{"hidden_size": 320, "num_attention_heads": 10, "intermediate_size": 1920, "norm": "layernorm", "norm_place": "pre", "positions": "alibi", "qk_norm": false, "init_std_qkv": 0.0249, "init_std_o": 0.00375, "optimizer": "adam_variant", "schedule": "wsd", "batch_tokens": [32768, 65536]}
MLP neurons of a small language model. Each row is named by its layer, matrix (up: input weights) and neuron, and shows model dimensions 128-223. Each number is 500 + 25 x the weight over its row's rms, rounded and kept within 0 to 999. Numbers have three digits each.
After each neuron's rows, "fires after" lists the tokens most often just before its 100 highest values on Wikipedia text that the model never trained on. A number after a token or word is its count.

L5.up1435:498539513488491491534514464486480507478502514516520490488555525514508482532494553471512480516558494496520452447482499449559546505532462485531494493475504536483491436545494460509541550506460497503503503527483478478468510461517526512530520510498522503488543507497508499462506459470505516510
fires after: "\n" 29, "el" 13, " 2" 4, " based" 4

L13.up1728:507498540468490472537529492521489491486478522533484486529453507474490493549468463540511523533472531474519466510547485499531477510491496473526478483513496511500514520501488497513500480502501472494472545518474489475455538522486447463510517494472488508445519559496499518526464503514543530496
fires after: " l" 14, " m" 14, " M" 9, " rem" 9, "ph" 6, "m" 4

L13.up1758:541520462548493484475488495507472528497473535520491515499528478500516480508517489514495504540534476491457492520531492498493481460511502540492501504500541532498512455549456481463487507530499471544511511511467501436459510517513464454473465536514452513465538522460458469486498493491497463522
fires after: " (" 31, "-" 26

L13.up1439:479491508545473547517536475510494515530460528505493517499500516502449504484483501479530483537505539497511476490458493454536540485496468509480477516436532530489507480520508491503536560547508514510515492495513514510472436475527463479492483470484477516492448533471508460482497507478531539462
fires after: " S" 15, " to" 10, " " 9, " due" 8, " A" 6, "S" 5

L13.up691:520523481502512537501525445522547504491477506493517528488502527516499525477525538509537485501445509470490498434524472517487542500511466506494468461521553516536488463527508499511491544501514524523505478504489493532464509544523512518478515474520433497484493492493469459491466488461552516482
fires after: " C" 27, " A" 16, " in" 6, "C" 4, "é" 4

L13.up187:548483493500506464476467490507487518481505519534479463518517511492474470484514488556487515488496480499536487519520499459524492513506483490532524483509506512451450520537521508546541534500473511519592525482466455496507504525475461477486524486478518502467512511485505527508499515475533478497
fires after: "\n" 25, "'" 15, " 0" 6, " /" 5, " es" 4

L5.up1751:494488523512437509538498414501525502554504486469543508496475510526498474498465479492521455533511499482482492506503471450516502513523499523525530498510506495486505547483516484496475536527533482476558479497465506541481461512512460466523542513505511473495498459470489480470491488476561509475
fires after: " C" 14, " B" 12, " " 10, " U" 9, " N" 7, "D" 5

L4.up791:511525486507439487556494448508524484541482521505533510464487499496466501558506526495538505521519522495524520457494450511509480539510455483498542482457501490516517501511474499487543505501520503480487537472496485494506517499530507517524514474481473514454514506483528473519517509498540501464
fires after: " rem" 18, " l" 11, " com" 8, "ig" 7, "v" 5, "ur" 5

L13.up1271:494471503487466505494460488483528491571489507494531531457521473493521506561508490529514462541495524497496458494521540493511484483484495491492466488468531485509509473505535503464469542513474503484519483499510529509446474480456510447493495507519504467491472467510533459533529497456495550500
fires after: " " 29, " P" 8, " ne" 5, " p" 5, " ab" 5

L5.up144:479468481512456489523512484518499490527460473485500512479495516495510439537529473489520476493548448494517491501517486451588486533522493529528514518490506524537491514491534483486514470554533479415542486519481473507463489501477472503525485475469511523520521478499512495484469432522470477508
fires after: "P" 14, "N" 10, "G" 9, "O" 9, "S" 7, "M" 7

L5.up1458:525516469509497510485549517516531463493493494516493502477505549508470485493509530501538504523546466512493536516499453504521479538498473500528483466541516535554446492550512493473542518501496481500510524497526506442466533503511499501491510488468458460438501516502540532486474507495505510530
fires after: "\n" 55, "ur" 5, "i" 4, "==" 4, "x" 4

L5.up1809:481506494522501480501519497530582513476473513538496531532550510515462483470496471534472480517470541509526524442546501490483493473503479499510507509482498526477485465489503550524492472499513522516491522515433508454478513499466487483536471517554501457478489516537520512470480504491487489564
fires after: "\n" 32, " dec" 14, " (" 13, "i." 4

L13.up1633:519486484467455528534537497454475448529465536486522502523522459521522515492505521510540488496525453481521481452484490492480511513545505488493559509472468500507518489506547512496514538521538486503518508512517484509504516473458494498534504518517541479500512475493506455523484483499527529491
fires after: " D" 15, "s" 9, " R" 9, "R" 7, " IS" 7, "D" 5

L13.up1734:505507532490483456486492530512492489474473474482508443507504514536464510525513474496528539505515485499459527532492444483474497528503498479551515491510462505547476525483526529512511500542501489490516489512516464472471493531513501502460528477534521462504548515486514508508484434472465530511
fires after: "\n" 35, "|" 26, " 198" 4

L4.up753:505505537491471489475505504518515469521507517499526467462495486480480492478457509523506521502525446506501508497534489524469514544512487493464509451496518493528475506466529499457566470531505528507493517504480478491509493543535485470465504493489490495515525532483488495485502529503517443524
fires after: "d" 28, "g" 10, "z" 6, "ivers" 5, "ov" 4, "v" 4

L13.up1477:504552477494468543540513506510488484517503491499523505479549485536476497491491471465523469537488505517501487482497506487495515535488514471496519472479510461492487511472520534444483522467464541537511518521517520521489517567481535495483514488495536465475499536497507445545517463494494535491
fires after: " p" 22, " am" 9, " P" 8, " t" 6, " cl" 5

L4.up323:515498553479503514465500471519506519469522525503494520495499482526524496487516483540517456507455501518476461474506480461477477492563497494548487482497535508537458475495487521507513480520490463497547501481454499427481551477477504449491509464503536466476494505513535471520524459538555528526
fires after: "\n" 48, " Preceded" 5, " Succeeded" 4

L13.up751:511503517444445475493539499503488459522512508527502536481534496551513495526481479512510480474512525511444469532542486505513510524509425517498465485458519494488515489491537525509481501506508492506517463522480482516469500548491483475491528450463478515473465530522512504477523466494537537501
fires after: " P" 20, " p" 17, "m" 6, " D" 5, "p" 5

L4.up1613:491485472491487518474490510494550511503452526497478499467526522454459495491468525502533512548483483516536529479544512505458494504498483557444471467495505522538509513501523560520485494554539523499531536508494505480480492520464472494501452503492486451505482559527485474516477507522470476512
fires after: " st" 16, " is" 12, "st" 8, " c" 7, " co" 6, " b" 5

L4.up1750:484489476485493493467502504493504519530520533453477489536510488505469479545506483509497472511571491499472530478535546472523545509483502483520524508488499513515487517505498492526489528492500470511502512489470474542478497517529484480545511513507493510477516482525530494511480497411480502494
fires after: " |" 66

L13.up915:486482504472447527485520483503527507496503514513484520406478505520488507479540504521527506488499499516493504558518443507529540521509456483512513549477470485489498504482490533491491504512475550528505510522462479519486471540483492498519454499482508449483523517500482537514483468520475502460
fires after: " K" 30, " H" 20, " J" 7, " N" 6, " M" 5

L13.up630:476498503483470509478474521459495514509437515520519474503532524535488465533462506505499504532538453500507493521511510506498539536498494495552451540461479483456456475529516486477503520514503523504486486516506493513474486469518452411511513476540524503491527474511482479521532515479511505516
fires after: " F" 24, " f" 12, " B" 10, " at" 7, " sh" 7, " w" 5

L13.up141:484492519544487533530507490459503543504510529504518521483481522482467494472513501524500495554514523464471466484497478490544501439523484533509489464450550488474480520479481476490524516503474540505510491513460490514443520516526473480486530469532503530448512505490486515508509482484531482495
fires after: " " 17, " of" 15, " in" 7, " In" 7, " int" 6, " S" 5

L5.up830:535570444435445528481506521531463534502495510501471454479505516472461540506439497513495498518515502534515514509487519495500461510501479475500477549510466505496499517448497574487493491546526552497497545494509504507484482512452508525555521514546499461508474532453482480489531522487487507498
fires after: " the" 21, " b" 9, "|" 7, " ch" 7, "-" 7, " air" 5

L4.up167:513495507517508483474504507498481451491500484517488489515514482543470522482525481502539545503490481521477540492519483552505579509493500508490493435530531494499504540528485458490475527491547540477493482428498506491507494504545506503501496508505430461511493485494527556456463497521503495496
fires after: "\n" 26, " c" 15, "ig" 8, "ol" 4, "ie" 4

L13.up306:473555525513502483521499532473495501495506500542512498482476468455476457506498491490474501531494498481488496489528501468542495507539501481515531525478452528460490488554487478521463518488549498486517497522461477513498476468511507444507503474503463458486498481491513489494512454527543507473
fires after: " |" 23, "\n" 18, " All" 5, " num" 4

L4.up618:495508487513469517489513492466526561499484542476494496486500540529491513493505494507526529542443483485483526529507493440481488484529503537495522524482511493545497508480500513501472484569464501527522489494461501532498511520513487476523486468508521521452485526506448514488509445516494494450
fires after: " m" 28, " B" 13, " M" 10, "am" 5, "M" 5

L13.up1081:493488508506448524474501483486510534496498526483464522443520532467500457535546506543495523507493485516485497528509504500465506503530496526524496513441551497492519437479545526457491507532482521518481502523497493483487487473530440449454525497498522530457492524484458483466527507515480471494
fires after: " D" 27, " M" 11, " S" 10, " s" 6, " d" 5

L4.up998:499506488473438515495553459547520497478458479510499499441533544515482540562498542538470540511498499531554474500512496502476506521504499489515530494450529518503512478515496538499484495467488527531521491487474514530500490507437528482525530489499503485481492529487468509477503490483516521496
fires after: " d" 13, " M" 10, " T" 8, " b" 8, " D" 6, " s" 5

L4.up1300:531498514519496499496520510485500514490491477527551487489489476459526456482539458518487521469483510516479522486499458489492435469525499460501521556509441487521431515504486556487505462555525515515488473515476498487481492494538454521504468485525492490478587486484507477516512456470509511545
fires after: "\n" 53, " Pro" 5, " form" 4

L13.up1242:488513532505483525499537498514505489538465532504516492489482526503522499516527521462528526482501490482473520497490451475532490495493494503544503545504507528536536498539523492479476510506528530521510473494456484507487483494502448444489488447492454512489506523498503473494527459452524508502
fires after: " of" 23, " N" 20, " in" 7, " the" 6, " for" 6, " C" 5

L5.up790:492507476482520508509486481515487526503487537516488497497496520479488495518478505472508479515504458510501499469523505507500481494516486447505492505515506519548476445535495551515500512495518512471479515514481493527517561562452487499520441524494528496478486487511510522527454531516483504521
fires after: " the" 41, " United" 13, " epis" 4, " indust" 4, " b" 4

L4.up1417:497521472498477502516526497528522515501492465498492472512505520452476492492492538511543531472507500488536459485505504509482506471517471487463500464543505489551466523519529470534569524516467528513484562508536492530480507452471500502506523473520507461463496524507499496469512514500494501487
fires after: "eth" 16, "h" 8, "b" 8, "ew" 8, "l" 6, " pat" 5

L4.up247:503508534526488492503545506493487547474435482529509517436515480496474495525499490484537502515490510499482515458497461481500502540508487517556491527469521487505489441447497498494512497484520499526550531493493515507497560463508485491524541472535525436447534519519515478519508474468492513453
fires after: " se" 24, " s" 17, " O" 16, " le" 12, " so" 6

L13.up580:508494501504466515503511506501520518545498495474508489496487523455489476514475444503520500479516505515458503492497488471527485472531461504468505484499513501524481529476488573447522504531468482499516538523485467520480476528509537498539493538473469518471484482451507491502513459472541472490
fires after: " m" 16, " J" 9, " " 8, " M" 8, " v" 5, "m" 5

L5.up1073:537492514510452524524491484542492524530484489478500497507517504461504483514509474496522528456512484458458501445489504456492474497500504533524530490503508525510479496470552494490522471505573455494543516504492493482486465479513508527461478508481520475488500485473483487508527516446520483551
fires after: " is" 35, " was" 8, "-" 6, "$" 5, " are" 4

L4.up1276:484479521482482471509496520491532489498521507511494494447524484513509466534474496587487474525459472539491521469497500493506506484510502474521452505469482533506504544522508490452475510507513496528476491535512477492496520517550456513515516513503486504445533471499478469520481450501532496469
fires after: "\n" 46, " comp" 7, " re" 4, " served" 4

L13.up316:517485525520504467546500501490563515501447513507499518479547525515478443498442433456521509506540476463477516473515469488499492518530496516503482518489490498451463449497514521491489517527496481496498554519480502533495537500493549494536503509519511481512510500503471509538503510519489542526
fires after: " f" 36, " F" 22, " sp" 9, "f" 8, "F" 5

L5.up249:514481520521525542485497490465472487476489489497479494472513529475508577489477508507494532512474460491518487497554479479518549492497490508529530557503483453500523506489504500507504502522487519500532490466501493494531507538478509502509496480488516457502504504528553436489477517517556510511
fires after: " United" 31, " st" 10, " c" 6, "y" 4, "ig" 4

L4.up750:509458463547464513480478493474482503509492532485538458491517537517474509498483486472529491524504488535503547493460519447472514535504510489525509504476420494511502481524523479505474518481479495508499517490493487513500506455493480509477528471479515493441521492498510515510522506479467490496
fires after: "h" 18, " th" 13, " S" 8, "S" 6, " offic" 5

L13.up611:526497525475510500469487426495515513507520460556509526532538513523510527502476525500525556531476481521556486485515473461515488486482442501506539499489513509486482490520547523454585520501503465516502519530492490471483517459495493491512480510502502431516521503499466513529509502531505493515
fires after: "\n" 44, " is" 5, " as" 5, " him" 4, "n" 4

L5.up964:529475508497493523503520490469481478544487489498465506523495502454476525480528497499497501471466510511481509494502492502525488511527504483492523492484452496512474501517540520514510503483520485477533551470519487514506473482497487496494493498530470432497461491472555528474527512493477499468
fires after: " United" 33, "h" 22, " the" 5

L13.up1006:494520484469471508522492505539511459497503490532514471458481494531512516517476480499492494538516517471538548508470498509481503507553483511502492497496475517489492534478486544495499504543484488486554557513522503480498516543507544459517504487515470484498498473474517500500476490474526500486
fires after: " b" 25, " B" 13, " w" 11, "b" 7, " v" 5, " W" 4

L5.up623:523464495463513503486502516486509492547495531510553470481485475536490500537484495524495512555451513534540533525525485488487537508505476467490506527473485499500466531496474527494450476513471501477520467513503474524501469523527508502536531455513449502483509510497508493534521500447500522501
fires after: " |" 38, "|" 13

L13.up1649:541552488477471493452522517502511501507506497501499500419500520494500456532477527510515551523481478482520501458465508446491490508517482535505490486487465484479504521562483507517509475527490515523489495499491509508451471463524513520522510518520519490469495542462484522504505462488493536518
fires after: " |" 41, "-" 16, "|" 7, " and" 7

L4.up8:557510478494498531508504444539499540500507486512460525486498473473545516501523500535521514463497475472509487499509515477474477485520471523534513548532493515509464469460520489519499506493491495493509505510429501496493527486531514498506503473526506469489514496471470529549469495455490510486
fires after: " O" 42, " Sen" 4, "man" 4

L13.up1382:505478542517450519474469445534513517501442543531504479524481495511512512488525487498514506483496486534569450500511489483466469487511468517521476534470475493504551478500504471532528490531504493524481508501478480475480513478523533506502504511514556499473502475483488476486494508463529520490
fires after: " was" 17, " is" 15, " S" 9, " to" 5, " were" 4

L13.up692:508556532472523526526476514487518572512425521512514499511520495493476504519495525501511495477526517489478489486498464465517510520483501484509490479498510516534532531484509491499486568511505519479520477514531508505474538484514529469503494532484530503524513510555454480496475490443487516476
fires after: " a" 44, " A" 19, "A" 5, "a" 4

L13.up1339:496509474501496558500471421480504480529483503500496477514510495530507507468495518533530522565477471523454504477492480438522431527472516518510518457521519515515487480493499513494495519468473486471531504510488471514490487526506506481459460522548510520497515531480530522535493437504503471466
fires after: " |" 25, " the" 9, "-" 9, " The" 7, ";" 7, "|" 5

L13.up93:487469510538489514504474509485466504483476505486502460495527481508485516504505505506503479491495559454488459496464523501505466519519492523480470517479504525504494495458500497478528498504473522498548509526472512519486523511474465446495506479505478531492490529473510509487485481503469492502
fires after: " and" 20, " with" 11, " Ind" 6, " Title" 6, " ph" 4, "ct" 4

L4.up218:507525489499477524528493454483534493503468529537499473495532491525509503533482533485497470515476484493490529513528504504522475545515485475490524520483530479484486453461539481498492469493498514471517511503464523531476537486531490449477488513491503474484465505503471487513443514510525511468
fires after: " G" 17, " g" 11, " C" 8, " N" 7, " l" 5, " kn" 5

L13.up1870:512500487486463498485470488462506514508490502475492539440522491564516495474486486530489530493489494527469500495497460469480524531502507506511542472456501498520504480502517515475505482490524500485491493522513467494514493521516492521470546497481507504488569538491497499528499456473508478527
fires after: "\n" 32, "-" 7, " (" 6, " " 6, " D" 5

L13.up144:527538517499454558502474465508505523503483494512532524489528503503448509505496492509480517503476505485462494444553466506498483520537439482509503505498536519479523457525497511470526499509528512470544511505545491500540500488540502529453470489484502478461470481488433535499540500507459531472
fires after: " Ch" 16, " the" 16, " ch" 6, " E" 5, " ac" 5, " ad" 5

L13.up746:498492500455419509498477518491495513505475517494493515511525520481466432481497505482503536501502471483507519480468539501500515523530467487505511513513467505530514453541507539540540554505506476502499529515491493506491508496461473490514475515486504488507496480537491533515488526533480491472
fires after: " sp" 15, "r" 9, "w" 8, " cl" 8, " Sp" 6, " Sch" 6

L13.up1688:462510509467498514501515513472508505541498510512557543459496511498509468543497501507485523503510510468534503505527510435485469536544455501501520471511509488491497478551503514491494503518516462484500507512481486501479519484519491482506512460514512498481508526490491483520554505509556518502
fires after: " |" 45, " Re" 6

L5.up1423:518464462464486501521491492525474483498470523463492452522462556512467509544465511498474470544482459521533505490523516506541542523498485505486488479516524524539465542533502490511489531544541490480513490512496507536463528550486501495452472484493494475482457513514477505480458529510502504506
fires after: " the" 27, "ig" 12, " Cong" 8, " reg" 6

L5.up1567:451518477498504521522507513512539492506487500555497506511586519525460483507468531483503490534459522453519523436519491483507501504539499490509521497472468498476451498512509527506491502528487575515503527525470502505503483480521492458512508471515459514492523532493485508476526480476473486458
fires after: "==H" 13, " ag" 10, " b" 9, " comp" 8, "ly" 6, "ack" 6

L13.up819:467504494432478470491489507483514495561490467510498472492502520483474521521478451504497472495481469481509483508483493525489507503558506499471475507498490473480491527530472518482491522505483497477487503526515496524512553527529512504487518471517514479463496521499481443548545500472507508492
fires after: " |" 28, " out" 9, " App" 5, " off" 4, "s:" 4

L5.up743:500490530500457501481493499521500486497470480517474479525499522521520499501515494491542533484511523488461504514489491471500456513521528520496498498507504530499492479487586534471508492483535488506519519494511507536482490489479520479467479413470448448484498488511526462519543479470454504472
fires after: "\n" 30, " It" 8, " is" 8, " S" 4, " (" 4

L4.up1563:513507513450516510489504489482478431488507459523516480502481502504484509532543494502505518486489458452465531481515493493516498516541485531481478518493491558518488452500482514491541497474493509490500458499538503475504496536540465496458444459501470523486530534523456493508532482491479513513
fires after: "ro" 11, " rail" 10, "ff" 8, " Reg" 8, " Rail" 8, "′" 7

L13.up618:470528534420522557500485555528500530502488495482506485475519498539481483516547497496482489510485517491484504540518502463515481528507450503536462509533490480488500519474513524471521517527523469491476501505479511492479487489491492481469554486505509494490491476488501497505507467517492520513
fires after: " on" 34, " On" 8, "On" 6, " |" 5, ":" 4

L13.up1235:497557478498529516528500480512479553513497541549486458468493477500512515538469530472489510531535545487477509459490509466502498471479471463534511510515483525510466510522483541509510489497519507447519483510493493493515502516460484491521523429469480498464483479501522491479489499475503501478
fires after: " to" 40, " He" 8, " who" 6, " he" 5, " Sam" 4

L4.up1449:472527450469427460530497489476542454500498531475501457519560471535516492505453482494482492506495480500508509472518533473507493544516474473526497481480500514502507520518534538504482537511513504502513552510455469548496510520477516503504524482508486490495457510491500497513519477542540485497
fires after: " sp" 19, " v" 10, " f" 8, " sh" 6, "inc" 6, " adv" 5

L13.up439:481518450486461498505478511488502458518492508522522494487517526505469490537483503509519513492476510449491452478562480512528495490531487512468481476513515494462481498528524483521528523501478496479535504515516508525470498514501533472519529523499461519509527480536498525482531483508552477491
fires after: " P" 17, " p" 12, " C" 10, "b" 7, " b" 6

L4.up1683:494496485500443523573477439478532481541502512514518491503539506476524500472507502491466504535498490470509475508477500477488491525542489480507551518495481532511516516460537496508496479552494483507511476504498479553517478512547512462498486524472469516479464496485491497455485429494493496513
fires after: " M" 17, " B" 17, " N" 7, " m" 7, " Q" 7, "M" 6

L13.up1043:515521485537484551520502492501504519495450479478474519476497523492464488491534495513511532488447489511439465509517505491525487515507508503527489471501501484477527464488496500475516496509509489529528562521463481500500488482502514521469470471502492471465474512517473519525519481523510460460
fires after: " An" 12, "-" 12, " an" 10, " al" 7, " Al" 6, " un" 5

L5.up570:505523497447451476500489477515525492529516544496513520500545510510516482485480499518503507522558500539536476481483518501490507532506507522511519505456469490506535499480478511500485521526497544509472501541466472474486476498507494527521472486494504510485524506473487473518507435489488476520
fires after: " l" 24, " cons" 18, " rem" 12, "-" 6, "|" 5

L13.up1152:509468521523483502537534488452493505474471495472458481482529523533474486531470530509518542509519513482484546475485522475515528487527488486518490535489508527467496503514512492510519522503486525497516519533484485473519493465526470476529507464521482469485443512491559502507510485445520486465
fires after: " to" 46, " av" 4, " p" 4

L4.up847:551461495477489495505505483503520518492488527485505509440544514482518499503536543520512493536518536540500523505480528509480526507533489465490490483473504495515491492519508540529470510547456506517486562513511485522484475485484513466519503477471521498488471492483497501500500490476504466461
fires after: ")," 17, "A" 13, " Pol" 9, " G" 7, " played" 5, "R" 4

L4.up757:482549494494422544495503488501556524517474509513462491493527534507511504512499486474539505524524521505489511478501495455530462473557496505517489528472460540537507475523520513488565467502497518493561520479511492492487484507479530512523518491474482453474537505536523515501522490513484493523
fires after: "\n" 39, " m" 13, "m" 9

L13.up822:518490507492456500506525516508568524473503495486483473457507485477463499501528538522495521552488501491513471480547520514467539514509463485518525539484496511498486461495529501493497498527522499508523480498497500512489538559511516475505506482496549536494518473502473524495476457510525523475
fires after: " D" 21, " m" 14, " d" 9, " C" 8, " t" 5

L4.up401:491559501472493488457510497501505510481496487516512465532477491508455505492479462532506502465492491481509489458494482500487471479552484495499512518503429493526464508509498532538578485538495545511487547521488501525520487491463499503499501496501543520512576518488480511503530490536449475486
fires after: "ad" 25, "air" 11, "t" 8, "d" 4, "l" 4

L13.up774:466518512449495530484536484550514508503468520471506487444496513511510504509473520538521498500497523508483467534508476512509499553547447520524477503445541488448501499477539506501501452542487488525477477512493520504462476546500518458463490469458503493485518532475498456514555489541556501500
fires after: " D" 22, " J" 12, " M" 5, " j" 4, "Y" 4, "D" 4

L13.up1370:500488482508479470485534527530496520526532476514519499500500461486500449465486522478520492548483501464517517493502509452536477518544472515525487493488535485456476478487534557473492525521499547461500502526527501482497484530474496501480530520470505510503493489516470503505481503537493511486
fires after: " sp" 28, " Sp" 10, "p" 6, "j" 6, " Sch" 5

L13.up667:486497525477504535518523530523504580492504532516504513493468513450454479541517509478490486536540487468473525481499500504492495557484445545477460483492513513516468448540533511462506526514507525520500481504492449483516488435539504486530530498492503477480515531496460492504533535484492535501
fires after: " f" 35, " e" 9, " E" 7, " F" 6, " p" 4

L5.up1821:456509486544470542497504453481456524489489544518525458522496485491510506538517461501501537485472451497460459528495492450535459522502509506535523551456483493480485480520532467434498528552518499543498478489504497550506459507510483440505502456516537500504537528510484508479518503510500467455
fires after: " F" 12, " H" 11, " N" 10, " S" 8, " W" 6, " T" 5

L13.up15:491499447453510488481511456527522519526475495513477525507500530482481491502516475549513484478519514526539501500468488528467525497517516481453503505476529549482499487536489486477530564483487482522496505527522489503478516465466489484517519493495459472494518549499513490498531515475547502506
fires after: " S" 18, "h" 12, " Res" 9, " s" 8, "al" 7, " Sal" 4

L13.up636:565549483501447561487522448486516485484507504516510488473499497469500492501452529519482531525524494512472444484493472480532498527531486482483534489448500512476486500538527495520500494557478520520502507518495486510469486525482531493525551510461498476497505491458481479494500455540506538487
fires after: " J" 21, " M" 20, " K" 10, " C" 10, "M" 5, " R" 4

L5.up746:492539499514507547479484460478488507520480501502507503438475462473528495481536515526529515506490527532505505496490532493475510522517490490539509540460516527532485531472496529466510511508509475520478475506521490524506496513456519485487520443509469493507506533480459481467465503446477519478
fires after: " the" 15, " E" 8, " ne" 8, " N" 7, " M" 7, " n" 6